MLP neurons of a small language model. Each row is named by its layer, matrix (up: input weights) and neuron, and shows model dimensions 128-223. Each number is 200 + 40 x the weight over its row's rms, rounded and kept within 0 to 999.
A block is one neuron, or neurons of one layer that tend to fire together. After each block is what it responds to, as a language model described it from the Wikipedia text at the highest values.

L6.up1442,266,237,203,278,161,168,222,180,288,232,201,236,196,209,241,263,218,222,225,240,269,154,198,263,176,202,192,200,234,208,187,191,226,208,269,144,222,202,244,191,241,297,186,266,147,223,214,219,142,179,186,227,190,247,222,245,205,204,329,172,212,168,195,245,190,161,175,240,114,216,277,239,180,200,219,195,217,232,159,232,194,249,182,270,193,289,200,208,172,226,189,260,232,220,187,255
Description: Tokens in biographies' education passages right after graduated/degree/studied, such as years, "from", "at", school names: "graduated in 1940", "degree from".

L5.up13,209,168,171,220,163,187,238,227,222,181,184,226,136,133,172,313,159,245,198,225,249,243,251,254,172,270,108,204,174,256,178,234,215,243,255,243,137,168,189,184,249,252,166,245,223,178,163,204,149,168,180,153,141,196,170,188,213,206,243,105,266,214,226,203,182,234,268,217,157,284,192,125,173,228,227,227,169,188,118,194,196,259,196,174,210,190,145,240,189,244,161,190,191,269,160,201
L5.up473,222,211,177,141,207,215,214,255,246,128,164,261,232,172,209,184,221,196,174,227,140,134,236,220,214,182,162,159,186,159,163,163,173,208,178,232,110,271,182,183,216,198,188,181,207,188,168,269,208,191,189,176,208,181,155,184,192,136,188,217,154,186,212,212,232,220,176,201,200,200,266,133,119,200,187,240,238,231,189,184,186,209,294,191,160,210,214,237,185,213,206,188,155,185,215,149
L5.up612,173,243,174,146,164,285,202,265,206,171,164,199,117,141,152,187,239,237,207,222,154,183,229,251,192,233,139,187,221,215,188,170,161,244,277,171,127,216,169,203,201,252,226,192,233,204,132,252,172,224,206,198,231,137,126,227,207,176,270,206,269,257,205,212,189,276,215,162,209,230,310,98,130,209,202,229,193,230,204,158,148,213,224,208,172,182,212,233,204,187,188,231,204,212,178,248
L5.up737,218,165,196,199,197,244,205,199,203,190,146,188,188,146,147,121,134,243,178,181,217,199,276,220,141,181,203,192,237,290,218,225,183,137,257,223,224,247,231,200,156,183,206,251,161,208,165,248,207,159,199,204,228,181,179,189,173,169,205,221,297,283,262,170,206,195,216,190,169,278,215,181,151,202,250,199,125,194,211,247,214,189,168,178,142,201,191,200,149,187,167,226,207,177,170,174
L5.up1441,226,259,189,249,216,243,184,147,210,179,90,255,204,161,177,154,237,230,214,220,180,203,213,194,135,163,191,194,199,200,208,274,184,203,204,265,159,188,208,235,209,201,142,190,234,202,243,190,254,204,239,187,132,185,226,132,173,202,188,162,237,152,195,216,162,272,242,174,263,217,249,187,253,175,203,124,227,187,209,203,212,206,178,225,175,241,168,215,196,127,181,195,210,164,209,224
L5.up1655,244,174,140,171,150,238,180,247,161,182,120,238,172,180,193,259,166,285,194,215,190,178,271,258,153,326,166,269,187,242,179,207,247,198,279,177,188,280,179,240,206,170,199,224,180,159,216,232,206,221,168,239,251,167,205,254,252,138,308,167,200,133,202,216,210,237,257,203,150,172,242,115,147,242,222,145,190,213,191,203,202,195,229,157,114,281,191,198,259,229,243,219,225,237,182,217
L5.up2690,196,137,176,198,233,260,145,272,203,202,225,233,241,200,131,170,171,230,211,230,190,180,192,238,177,234,198,138,204,158,211,235,193,210,261,286,183,179,147,248,198,262,203,174,183,217,173,187,166,195,221,113,180,163,131,209,259,166,241,255,183,200,129,207,234,227,204,146,192,224,257,142,198,214,200,187,168,261,185,196,229,191,216,201,230,191,197,198,267,237,291,208,196,197,195,193
L5.up2729,190,192,180,180,224,211,182,257,155,188,88,225,182,213,198,206,220,252,312,210,213,218,285,185,95,285,220,197,207,242,224,244,186,266,172,179,84,237,205,180,177,173,220,212,181,174,144,211,245,195,189,229,235,230,178,188,255,151,247,143,247,189,191,193,217,290,224,264,170,294,260,141,213,149,234,196,183,212,237,242,114,256,98,177,89,152,200,264,172,245,190,204,278,187,221,250
Description: Words inside multi-word academic or institutional names, mainly "and" joining two fields, e.g. Physical and Mathematical, Mathematics and Computer Science, physical chemistry.

L7.up530,225,251,210,241,124,172,188,201,182,202,206,199,190,163,192,179,226,121,162,222,246,246,211,172,173,186,236,186,169,208,178,191,228,225,278,205,197,189,209,271,134,243,93,169,196,144,159,262,209,172,251,191,154,184,213,167,185,190,177,88,269,184,178,211,235,261,253,254,194,264,325,157,233,159,188,259,167,243,175,175,213,255,219,269,182,205,192,237,250,176,208,200,228,204,213,170
L7.up2004,166,203,212,201,181,187,233,236,166,257,208,175,168,239,217,167,158,133,212,213,273,195,261,221,216,224,184,238,168,261,211,229,168,141,224,254,217,165,189,204,240,184,156,174,196,169,166,114,260,119,231,192,151,210,193,159,165,248,153,194,144,157,209,241,196,192,202,199,229,163,190,176,163,320,193,182,204,212,164,244,206,248,126,128,158,224,183,202,246,155,136,163,155,248,193,206
L7.up2383,183,151,211,176,163,194,224,164,197,259,163,121,136,151,257,294,224,207,222,249,217,232,247,212,212,179,235,253,215,178,228,240,177,248,245,221,208,229,170,235,226,187,122,165,246,195,189,190,228,168,150,251,203,232,301,219,209,220,148,215,198,151,218,202,229,200,246,263,162,231,249,190,278,200,242,248,209,223,195,233,183,218,284,289,163,228,214,157,171,173,213,200,149,238,254,223
L7.up2599,164,183,234,240,115,180,222,192,236,267,220,145,220,147,157,169,257,234,252,204,208,119,159,214,194,317,218,181,209,204,230,189,208,300,274,199,168,231,198,218,179,241,219,139,206,194,182,185,242,169,170,142,217,186,197,165,236,158,264,202,202,204,229,228,253,191,219,179,177,172,180,161,178,175,172,217,182,200,171,251,188,220,168,187,212,206,210,164,142,179,171,207,219,202,313,208
L7.up2642,208,218,211,243,187,213,180,144,234,222,188,227,194,152,181,176,258,193,194,257,205,208,199,205,193,147,237,185,200,179,239,197,227,215,220,207,132,209,246,202,180,266,120,176,167,200,203,203,194,148,156,201,148,202,257,216,150,152,200,218,252,198,195,222,215,225,217,244,180,188,198,196,195,190,183,223,182,211,267,233,186,257,207,154,141,193,229,155,217,192,167,141,183,237,262,214
L7.up2679,255,152,214,241,203,169,189,201,184,244,178,168,100,250,240,178,205,211,171,258,186,226,193,156,177,211,214,177,159,192,134,260,254,289,149,158,218,213,160,230,258,194,124,246,195,122,213,150,193,248,266,197,175,171,196,188,241,191,194,165,174,129,266,200,151,199,303,176,204,206,182,139,277,263,193,190,259,176,205,200,158,229,236,204,205,255,151,188,208,201,151,257,252,192,242,166
L7.up2951,127,169,178,196,161,280,241,225,239,200,226,167,189,177,134,245,201,179,234,191,163,208,169,219,141,196,191,258,234,178,250,200,271,252,182,206,236,194,136,167,200,212,136,192,147,233,205,179,193,136,157,203,269,178,279,203,199,247,194,156,182,208,169,185,179,196,219,134,175,146,217,124,207,193,202,315,231,242,213,224,190,162,226,161,194,154,197,131,179,222,231,158,330,170,225,220
L7.up2979,146,164,118,259,216,222,187,245,240,204,229,129,149,184,239,175,200,227,223,233,201,201,308,202,163,123,200,227,216,178,286,211,234,308,264,233,177,182,153,185,204,218,185,107,178,183,275,165,203,190,131,177,225,171,157,218,196,245,241,226,245,267,196,205,222,190,226,229,214,190,183,143,237,193,202,288,226,266,248,307,196,217,178,248,173,172,252,98,224,182,266,155,206,179,186,183
Description: Inside multi-token foreign or proper names and titles, mostly hyphens and initial periods, as in al-Quds, Stockton-on-Tees, Samuel J. Beck.

L6.up1500,151,199,110,202,211,190,219,185,242,213,160,135,186,245,219,166,155,243,235,249,176,220,236,316,207,152,255,105,140,160,159,182,205,240,173,214,162,269,222,248,171,204,171,184,173,132,146,182,220,159,224,235,171,201,242,200,226,107,192,122,254,218,176,228,145,147,175,268,253,189,254,191,203,159,174,191,230,245,193,249,228,195,181,203,160,197,137,257,175,178,234,220,267,251,201,200
Description: Token immediately preceding a year number, such as table pipes, commas, opening brackets, month names, born, in, c., in tables and lists.

L7.up136,209,136,169,185,182,174,206,233,324,149,191,174,223,239,225,218,222,193,247,219,203,201,227,234,122,197,182,102,125,151,173,174,247,149,273,160,276,188,240,228,219,165,222,190,183,211,217,151,226,136,213,216,189,138,166,238,251,74,282,208,217,200,172,239,177,151,178,192,256,130,193,193,226,110,235,183,201,216,173,187,203,186,128,236,221,154,154,212,257,219,225,168,305,245,155,258
L7.up418,187,141,213,271,51,238,151,201,249,163,175,219,173,225,150,294,156,121,242,219,196,205,172,237,117,216,223,167,182,198,227,220,291,148,188,185,214,167,219,256,209,222,206,164,221,158,189,150,218,221,205,231,181,215,158,266,205,147,216,144,286,226,155,301,251,173,186,227,308,246,144,182,119,205,195,171,220,220,209,180,152,277,210,224,252,160,151,149,150,198,282,160,209,206,185,159
L7.up944,205,226,206,202,224,198,164,186,223,266,147,176,207,206,213,186,147,95,182,153,198,164,178,139,164,293,196,249,264,275,149,203,183,250,268,147,234,232,254,195,255,217,185,159,210,231,234,271,170,196,190,203,230,193,248,239,158,194,149,212,276,258,167,258,165,151,150,229,162,183,201,243,196,213,296,173,197,287,204,247,141,253,230,222,232,299,179,233,193,193,239,250,174,225,243,204
L7.up1399,160,98,112,150,206,141,178,256,217,194,182,193,180,150,193,247,168,153,246,262,160,245,230,280,192,196,217,204,195,225,172,203,228,189,184,220,167,219,142,233,151,183,133,204,153,203,100,199,107,188,136,176,207,181,224,225,159,128,213,111,246,218,212,258,230,161,186,127,149,319,209,97,127,172,167,236,170,227,202,197,208,274,279,200,170,225,160,190,94,267,234,158,236,221,112,193
L7.up1410,188,133,336,187,165,235,129,245,233,258,256,185,147,126,113,224,150,119,212,230,208,235,225,215,189,164,221,185,206,223,152,256,174,210,238,225,221,189,249,258,239,312,164,202,203,133,193,261,224,251,215,210,196,207,210,247,229,172,220,258,223,211,167,170,178,189,183,248,222,188,137,199,214,243,153,204,100,221,285,258,236,219,256,270,211,200,200,146,179,176,197,200,156,192,105,251
L7.up1809,165,144,192,216,180,149,152,268,227,290,229,195,125,258,247,223,204,230,219,178,186,217,229,177,99,186,171,164,175,220,168,190,263,208,260,241,178,211,218,267,249,157,134,154,210,155,253,208,268,237,170,111,217,182,226,238,216,225,249,159,242,222,198,198,173,305,178,216,286,222,172,185,187,197,230,159,159,175,211,222,211,170,279,147,135,165,204,200,221,188,191,181,227,210,131,186
L7.up2130,200,171,179,273,185,179,228,240,256,229,183,157,226,192,226,169,157,160,208,116,174,127,187,131,261,314,262,215,218,144,263,151,173,168,234,166,191,207,141,190,251,216,211,197,180,202,281,268,192,238,221,257,256,198,194,206,226,190,199,198,211,180,219,172,225,198,221,228,129,135,201,176,227,185,169,141,195,289,238,209,173,205,218,281,189,239,246,179,178,203,186,196,303,279,210,199
L7.up2774,192,106,236,192,193,143,131,277,272,226,254,215,120,271,250,195,247,206,263,196,272,105,158,227,141,173,144,121,199,177,214,222,242,185,214,226,225,254,205,268,218,208,165,212,198,194,206,227,262,160,175,179,187,160,258,244,190,142,207,146,248,237,179,240,125,288,139,216,246,185,201,257,185,199,177,174,247,186,212,217,185,229,175,260,210,187,186,214,193,194,189,159,98,168,135,233
Description: Separators or words right before an expected number or year in tables, lists and scores, e.g. a row-opening | before 2005, 0-0, 2013–14, in 2007.

L6.up663,239,167,247,242,178,144,178,215,185,118,207,279,196,195,157,215,204,181,184,240,179,222,214,235,205,190,230,203,214,246,134,143,186,215,270,199,114,257,148,182,195,99,191,235,200,136,200,220,226,182,199,228,165,146,195,197,231,190,282,203,190,195,271,261,226,196,208,196,141,215,266,92,211,182,183,178,224,166,196,247,159,195,214,175,167,212,177,202,206,247,210,212,173,231,221,268
Description: Words that open a statement of purpose or subject, chiefly to after aim/mission is, plus on, about, for after project/bill/play/expedition.

L5.up147,207,161,216,184,167,231,263,245,189,234,138,209,201,247,214,270,252,219,279,180,144,124,234,159,126,175,173,227,98,241,156,185,253,93,230,201,215,251,212,251,163,209,210,222,138,234,190,200,177,171,213,257,206,190,208,182,248,143,152,252,243,143,186,158,193,178,166,178,219,266,239,161,203,117,190,241,220,228,268,237,137,203,182,233,271,218,154,85,228,212,190,216,162,221,255,269
L5.up228,208,190,123,199,228,198,152,268,271,194,220,201,234,198,99,147,198,184,213,158,194,134,203,176,219,182,217,174,164,204,209,211,209,188,187,232,195,253,191,133,197,236,183,171,232,227,231,180,201,212,159,239,121,206,136,191,111,189,210,270,182,207,193,242,138,173,150,142,192,180,169,139,239,234,246,203,223,304,257,265,165,208,276,217,235,182,184,196,182,161,221,197,222,231,157,191
L5.up341,189,241,182,206,254,159,182,200,228,216,128,251,246,261,128,254,274,230,234,211,228,170,221,125,147,185,185,200,193,230,133,234,233,178,138,287,217,205,111,221,263,221,201,212,187,172,201,261,221,216,154,209,168,128,183,220,201,199,208,161,218,250,164,193,222,149,205,242,169,230,163,221,217,226,289,204,168,206,219,258,106,256,182,257,160,224,115,192,186,172,186,206,202,227,216,208
L5.up727,232,236,213,229,161,210,230,142,225,258,210,243,134,154,205,205,243,114,206,163,142,201,178,172,232,174,184,162,210,230,180,196,217,173,251,230,160,230,145,199,133,286,165,205,221,202,209,210,205,193,108,260,110,188,175,256,222,155,133,203,232,245,179,221,166,184,159,231,291,201,197,246,185,147,173,183,215,328,181,222,177,305,161,245,162,217,162,148,101,238,207,220,233,195,184,234
L5.up1696,251,190,209,259,179,267,258,258,251,251,172,218,244,175,210,222,241,185,238,180,186,202,152,140,112,145,220,230,100,186,167,187,192,184,248,200,208,212,202,233,222,220,147,209,242,115,223,241,229,202,168,249,254,96,164,194,263,187,218,174,244,213,166,195,200,187,202,155,243,278,314,194,176,161,124,149,245,226,241,217,144,227,267,230,207,131,192,203,195,204,83,225,257,202,225,255
L5.up2175,159,227,157,133,205,163,164,208,271,257,149,183,222,200,189,150,264,236,210,103,206,142,173,118,160,242,207,195,207,199,135,182,204,186,214,163,202,216,196,209,123,206,191,197,248,159,256,203,202,219,206,200,119,202,188,126,156,185,156,247,247,266,170,226,155,211,158,222,246,259,272,202,259,192,228,182,230,289,164,202,244,159,242,171,246,201,196,151,169,261,125,267,243,204,253,117
L5.up2667,181,242,244,212,194,175,241,215,137,256,202,223,125,152,198,199,187,197,182,171,242,217,134,159,201,313,169,186,133,132,107,199,118,205,318,172,163,195,190,147,143,268,177,273,230,210,193,244,271,266,149,199,231,216,152,169,184,146,221,188,239,277,245,216,183,183,206,219,243,195,218,232,196,167,194,199,213,277,213,155,224,243,243,260,157,262,221,163,197,219,148,167,250,224,228,203
L5.up2973,261,206,210,211,204,201,223,274,220,187,194,138,205,173,122,202,279,152,180,176,188,85,216,182,160,232,208,175,146,164,166,189,240,181,236,198,215,247,208,194,166,272,161,200,222,172,311,235,180,261,242,186,212,221,195,131,229,183,158,241,239,221,161,228,193,160,170,244,188,254,232,280,271,197,235,209,258,275,188,196,175,168,216,180,174,189,192,195,265,268,152,252,195,223,141,195
Description: Numbers and the pipes after them in sports and statistics tables, usually the second numeric column (e.g. wins after played, goals after apps), plus score dashes like 3–0 and 1-1.

L5.up735,222,233,241,160,184,154,147,195,267,237,240,190,254,185,171,203,213,144,272,265,245,177,200,243,158,236,221,123,174,159,153,210,195,170,196,271,246,186,120,164,262,213,206,193,198,104,209,183,216,151,262,246,122,134,253,225,227,232,197,173,207,195,188,146,237,200,206,259,256,169,195,142,216,145,198,246,221,243,202,267,139,223,149,251,166,252,222,187,192,219,160,251,289,234,259,225
L5.up916,224,85,225,196,144,157,291,222,192,192,214,197,185,219,160,184,225,240,168,169,218,187,197,229,191,290,152,192,209,210,214,239,166,231,199,275,224,172,222,212,256,196,179,244,219,200,221,210,247,206,270,153,271,153,185,90,205,177,253,196,201,153,175,181,218,284,190,281,208,311,136,91,296,242,213,187,256,153,242,218,209,221,189,170,210,156,206,200,149,216,123,174,209,175,212,208
L5.up1318,146,176,159,225,124,255,230,213,231,180,219,145,227,182,231,190,197,223,276,175,187,166,267,241,206,263,178,212,222,194,238,223,199,248,290,212,134,224,185,231,177,135,147,282,206,271,224,160,214,138,207,129,180,190,227,252,254,235,208,191,174,227,206,147,160,183,250,180,228,159,241,187,172,196,163,176,203,260,215,203,155,256,227,257,155,199,209,132,173,192,140,126,191,278,202,224
L5.up1808,168,181,202,200,109,224,293,185,216,255,211,187,239,200,200,200,191,230,210,184,140,169,189,194,227,262,134,180,147,270,220,214,226,236,277,191,211,204,251,189,173,250,174,144,220,167,213,186,275,92,245,148,219,119,237,134,292,170,231,186,253,242,164,212,180,231,207,239,230,207,191,126,200,170,211,212,210,237,210,223,191,179,232,188,226,174,170,126,126,214,148,186,228,205,299,227
L5.up2407,146,148,244,186,169,255,233,145,231,249,222,163,199,209,253,145,195,242,243,277,167,200,273,202,245,300,149,209,118,207,240,252,165,263,271,220,215,207,201,174,172,171,115,183,241,220,175,225,219,199,203,136,222,95,232,113,280,190,242,146,177,215,243,237,249,190,243,182,216,163,195,178,220,179,184,194,208,186,215,239,196,272,228,254,197,201,175,236,151,217,195,199,151,258,246,269
L5.up2650,183,165,210,199,136,248,198,165,191,285,167,229,182,232,251,120,234,165,250,246,165,209,169,206,248,262,155,143,145,276,210,193,156,259,236,214,222,198,189,209,224,250,173,138,216,155,141,209,178,185,243,263,225,160,209,218,248,195,197,213,284,143,223,214,235,196,183,288,216,162,203,161,153,178,158,243,220,220,271,247,154,172,238,234,173,180,150,181,231,181,183,222,185,221,239,251
L5.up2824,131,172,122,170,199,207,188,265,176,239,246,165,285,140,237,183,199,256,243,246,247,164,203,249,245,192,97,106,173,210,151,217,206,238,245,208,183,197,149,154,234,173,148,218,194,170,221,227,221,201,167,237,186,107,223,219,220,210,199,281,210,234,199,207,194,215,230,251,161,223,204,199,169,246,256,212,263,258,224,225,118,215,165,203,227,121,198,227,233,190,199,133,185,229,251,254
L5.up2947,195,188,181,168,150,230,297,208,211,172,174,192,183,168,272,219,201,154,243,209,158,203,251,194,219,203,188,138,225,218,240,206,164,230,192,116,159,185,174,230,236,243,184,187,180,219,242,179,148,192,229,220,237,164,228,207,268,143,259,134,226,313,213,179,212,290,219,210,201,259,224,127,215,218,207,218,252,216,214,272,229,244,186,162,215,129,258,160,172,279,220,246,209,269,214,244
Description: First word piece of a word that continues a multi-word name or foreign-language phrase, often after de, la, or Die, such as Duque de C(axias), La R(onde), Die Lin(ke).

L7.up286,175,161,202,204,149,245,218,190,186,145,180,149,226,189,258,151,205,164,187,237,179,174,209,258,146,137,230,165,194,178,236,155,211,225,164,138,143,208,210,231,209,238,205,130,176,178,273,225,148,237,148,174,135,159,175,252,171,189,284,201,165,208,195,221,165,177,244,190,259,261,179,165,213,189,152,209,275,263,175,220,137,238,156,265,169,287,134,193,167,245,253,231,180,237,188,219
L7.up615,180,180,237,250,116,186,198,229,185,180,234,228,177,145,248,178,183,150,265,242,179,186,259,208,164,141,173,140,188,148,181,229,225,199,194,162,267,198,150,219,198,233,189,232,215,218,187,165,220,166,224,101,140,167,182,290,136,249,291,244,188,244,181,120,258,173,181,146,131,248,200,164,194,233,221,245,205,240,166,282,141,250,220,184,195,164,195,178,203,273,150,274,213,253,121,150
L7.up712,224,195,202,247,157,271,149,180,169,104,166,144,148,201,281,211,190,233,206,235,174,158,216,224,179,160,158,178,220,163,137,200,191,218,236,174,161,240,277,156,179,213,235,234,160,197,220,194,191,206,176,229,221,125,202,251,261,220,340,291,223,216,201,195,193,214,159,174,153,220,267,171,205,202,176,222,254,199,171,234,186,291,189,179,193,185,182,90,243,288,226,212,222,236,203,238
L7.up819,251,176,286,308,136,185,197,175,185,213,150,187,198,134,212,206,166,259,161,140,217,178,179,238,167,155,231,161,202,195,200,122,218,151,309,147,215,249,266,170,232,194,184,297,117,175,195,215,196,185,187,219,232,158,258,173,300,216,301,90,191,179,253,188,196,222,225,178,200,209,262,174,151,192,236,266,246,196,222,216,125,218,246,153,159,148,192,229,218,241,238,248,252,216,197,216
L7.up1214,199,144,195,240,184,185,182,209,241,199,115,167,252,250,254,231,211,193,261,245,195,219,199,293,131,204,166,234,95,205,182,179,210,218,267,190,139,227,226,218,190,186,156,221,159,215,199,167,189,212,224,198,176,136,179,241,206,158,298,177,242,193,164,224,214,225,216,194,205,280,194,185,213,138,185,220,229,198,175,208,123,245,221,231,271,239,233,171,228,294,290,231,213,239,182,276
L7.up1550,264,228,211,239,180,251,241,205,212,184,179,201,197,197,249,251,178,171,245,251,137,171,223,266,165,244,180,243,242,201,195,181,233,211,217,213,192,242,196,194,163,137,215,178,154,128,203,230,167,191,256,220,177,240,227,258,220,202,311,166,212,149,276,241,250,199,223,183,178,170,240,129,136,189,210,229,213,183,180,161,171,260,244,199,133,250,105,198,200,250,183,199,196,225,169,287
L7.up2086,288,198,143,235,120,244,112,145,241,212,236,212,206,223,259,186,275,177,251,250,193,194,210,260,205,198,190,200,201,156,215,216,218,213,181,180,166,181,220,258,116,222,196,199,116,175,185,206,132,183,142,146,91,216,198,254,136,156,313,124,176,171,263,198,209,167,315,150,168,178,287,134,205,179,215,231,231,192,141,213,73,267,200,177,174,193,227,136,154,204,160,196,235,240,176,153
L7.up2404,194,81,165,220,128,192,132,207,223,172,154,177,178,195,281,220,180,152,164,255,166,195,171,276,215,271,175,211,163,110,150,162,235,214,182,109,125,248,207,244,215,156,191,203,162,161,172,203,140,100,227,188,189,133,205,216,220,136,333,216,229,210,173,241,190,137,184,144,231,159,195,189,254,204,240,232,220,227,246,155,184,250,205,315,129,242,195,235,125,215,207,185,218,216,159,232
Description: Function words and degree-abbreviation periods in education and career bios, just before an institution or degree, such as M.A., received his, studied at.

L5.up260,204,223,196,174,201,179,222,169,240,221,184,182,213,130,241,288,129,204,229,227,177,222,242,172,188,220,174,218,170,195,193,192,147,219,192,157,282,237,266,190,147,195,208,228,167,174,212,205,153,194,240,135,185,233,214,261,148,195,198,248,197,221,236,214,205,292,221,172,164,241,320,244,194,233,225,219,182,249,150,209,167,257,172,233,240,168,129,168,163,140,231,227,221,227,192,256
L5.up346,261,231,248,241,214,224,138,199,220,193,182,202,171,123,235,212,239,319,185,273,220,168,168,271,156,207,188,164,153,272,197,176,203,211,255,187,201,197,243,157,179,223,194,254,158,228,173,159,192,144,270,207,219,165,228,217,226,251,221,228,221,148,269,174,234,239,151,152,179,183,247,214,190,203,152,219,222,287,169,231,154,199,205,164,198,265,209,148,197,205,127,252,189,246,221,201
L5.up479,233,235,208,263,139,215,211,234,286,160,173,138,183,174,272,232,144,158,276,192,232,167,161,254,171,189,230,194,247,188,180,211,204,166,261,190,179,187,237,197,198,242,160,230,95,248,236,190,235,204,246,254,235,234,152,248,255,200,271,208,191,170,185,220,186,171,222,211,154,243,247,227,151,145,241,206,262,209,198,200,229,228,226,307,213,295,166,224,166,166,164,250,204,212,154,257
L5.up1752,176,129,165,205,192,207,216,164,248,280,190,258,161,175,244,210,212,185,216,266,182,230,208,245,226,294,201,176,209,230,160,160,95,253,250,141,219,228,295,199,152,220,205,299,106,171,181,207,157,161,203,186,180,203,255,224,257,174,232,146,215,177,256,250,245,168,270,200,182,160,204,238,215,166,256,262,244,214,170,221,198,270,123,212,118,203,203,182,149,206,230,290,272,208,245,227
L5.up2333,257,169,159,248,194,245,118,174,249,181,190,134,208,200,311,243,217,228,288,301,266,206,205,269,167,177,209,246,217,190,208,200,217,218,236,183,206,230,260,167,170,242,219,232,82,199,173,189,113,154,181,205,112,236,214,280,154,208,298,108,200,219,193,294,187,200,161,223,111,224,224,155,127,211,182,203,241,180,198,203,121,300,187,272,141,218,145,183,181,218,197,243,204,223,226,219
L5.up2348,194,282,272,210,198,183,174,240,231,273,184,188,177,172,269,243,174,192,198,145,126,169,183,217,142,178,191,250,197,257,159,151,189,207,247,191,180,204,286,208,123,210,247,275,174,194,174,220,219,224,221,144,173,231,197,275,210,220,282,221,197,278,165,247,138,257,239,239,184,219,201,226,195,166,229,275,183,218,190,205,204,204,185,248,187,241,198,178,190,218,193,188,281,163,190,215
L5.up2612,185,200,168,218,130,201,251,283,191,235,123,164,187,146,294,166,181,185,175,249,168,149,222,135,155,246,167,287,94,244,171,203,215,191,215,181,225,201,269,232,172,155,255,180,271,181,213,224,202,163,252,239,256,219,142,196,240,190,224,238,250,195,221,191,254,256,195,180,278,137,203,212,220,147,253,138,175,278,228,218,190,274,216,284,250,204,234,195,206,220,242,232,279,308,189,240
L5.up2784,270,141,223,242,142,254,113,213,245,192,197,168,139,136,248,275,172,203,228,241,194,246,195,203,192,184,148,153,108,76,195,243,237,203,187,211,165,151,184,213,208,246,182,207,115,170,153,216,208,194,202,216,182,194,240,251,227,188,351,236,214,267,187,156,190,280,160,178,221,271,184,124,206,129,158,254,235,228,213,185,223,268,142,236,200,174,179,125,137,295,161,225,225,251,205,168
Description: Prepositions and place names inside education phrases in biographies, predicting the school or field next: degree in, graduated from, University of Cambridge.

L6.up187,147,143,238,271,150,213,286,204,226,217,222,226,174,179,230,195,216,248,266,209,179,192,214,167,141,227,188,189,233,219,247,176,166,242,251,182,185,201,134,185,151,133,171,154,192,194,247,280,303,123,117,189,260,133,195,186,211,123,231,188,258,273,213,286,194,161,245,184,210,246,277,184,224,144,195,215,223,195,171,231,173,233,190,185,181,147,230,183,192,241,184,168,226,200,245,205
Description: Word pieces and punctuation inside non-English titles, quotes and names in lists or references, e.g. German (e-iner, spre-chen), Croatian, Dutch, Italian.

L7.up46,214,228,220,171,244,223,143,220,130,196,212,284,199,178,146,160,258,235,192,201,217,158,237,207,166,242,182,236,216,177,142,181,102,223,201,212,180,149,197,173,188,259,224,254,202,169,200,231,202,204,204,156,216,192,186,213,210,219,215,149,221,209,241,160,207,226,294,166,143,249,201,176,115,185,201,171,294,219,180,230,224,283,221,132,192,192,211,141,182,154,215,195,178,279,209,127
L7.up271,226,192,199,160,201,189,280,185,199,224,151,238,182,217,267,192,243,252,223,250,191,196,168,202,120,178,222,209,199,226,185,147,192,165,248,186,146,256,248,223,191,125,166,128,182,175,138,189,173,217,168,198,152,97,232,177,309,150,194,210,241,261,245,201,114,213,218,135,174,216,258,120,145,196,213,138,255,210,245,191,167,164,272,168,152,259,224,170,200,256,224,189,215,193,194,211
L7.up474,154,232,218,223,238,230,243,239,211,164,165,255,154,168,228,240,205,187,265,152,158,211,255,209,103,251,196,238,156,141,204,192,172,226,175,229,160,187,192,188,200,138,277,206,247,137,104,227,215,230,198,235,185,207,160,247,216,146,221,143,245,294,223,174,218,256,265,249,147,208,240,152,152,170,258,146,182,189,162,206,178,203,180,233,196,259,188,234,282,193,179,201,201,216,262,212
L7.up1598,170,188,236,170,178,128,223,195,210,237,222,190,207,194,218,161,233,221,233,151,208,209,242,196,96,236,212,203,171,184,192,189,219,151,223,205,191,185,135,175,252,133,201,224,218,195,191,207,207,216,252,188,190,163,137,141,236,240,251,248,272,195,306,192,162,244,279,185,290,210,208,130,258,220,248,246,177,192,247,227,200,252,147,153,160,253,158,151,197,235,168,213,226,185,161,169
L7.up1939,237,142,267,150,189,274,187,201,176,174,122,195,169,180,238,254,283,185,274,240,185,255,171,235,106,235,228,222,195,229,216,214,166,202,205,201,181,211,207,178,134,190,236,179,222,190,186,205,179,245,119,177,251,189,196,233,247,189,224,154,248,215,270,213,224,197,224,204,216,186,183,111,223,232,159,191,247,193,289,201,201,257,232,223,167,201,110,186,217,254,252,220,204,217,164,207
L7.up1958,209,203,124,193,231,224,175,209,256,159,220,225,211,216,204,165,224,198,224,220,280,260,201,185,206,173,134,182,110,187,231,244,188,165,206,234,176,235,218,185,237,201,206,164,212,166,147,269,209,230,160,238,167,255,208,197,249,170,278,224,189,270,204,191,220,304,219,227,221,222,296,103,198,155,257,212,192,166,220,206,206,208,173,230,169,223,116,243,240,193,102,207,216,212,220,220
L7.up2643,191,238,136,310,266,236,167,270,142,187,179,186,233,208,195,227,167,243,192,244,247,195,191,119,139,191,194,186,196,216,145,221,157,184,193,163,176,207,194,104,249,211,166,241,223,158,253,153,182,179,216,249,167,162,231,142,212,175,233,201,191,245,226,216,142,236,198,203,214,195,279,175,172,221,185,179,194,211,225,151,183,201,271,225,171,216,153,203,159,243,216,246,273,227,148,241
L7.up2662,235,144,226,252,221,205,162,268,118,123,135,271,249,219,196,166,237,207,136,199,229,233,208,241,158,268,173,230,214,170,158,202,168,214,220,158,216,231,273,243,214,175,166,196,144,199,184,236,228,242,190,262,225,238,254,247,210,193,265,188,249,197,185,263,261,207,204,165,153,178,214,122,157,171,199,185,187,179,234,217,96,236,172,217,164,225,202,262,233,142,221,212,202,183,251,168
Description: Commas, "and" and word pieces inside lists of fields, disciplines or mission goals, such as "e-learning, education, and environment", "to promote", "mechanical engineering".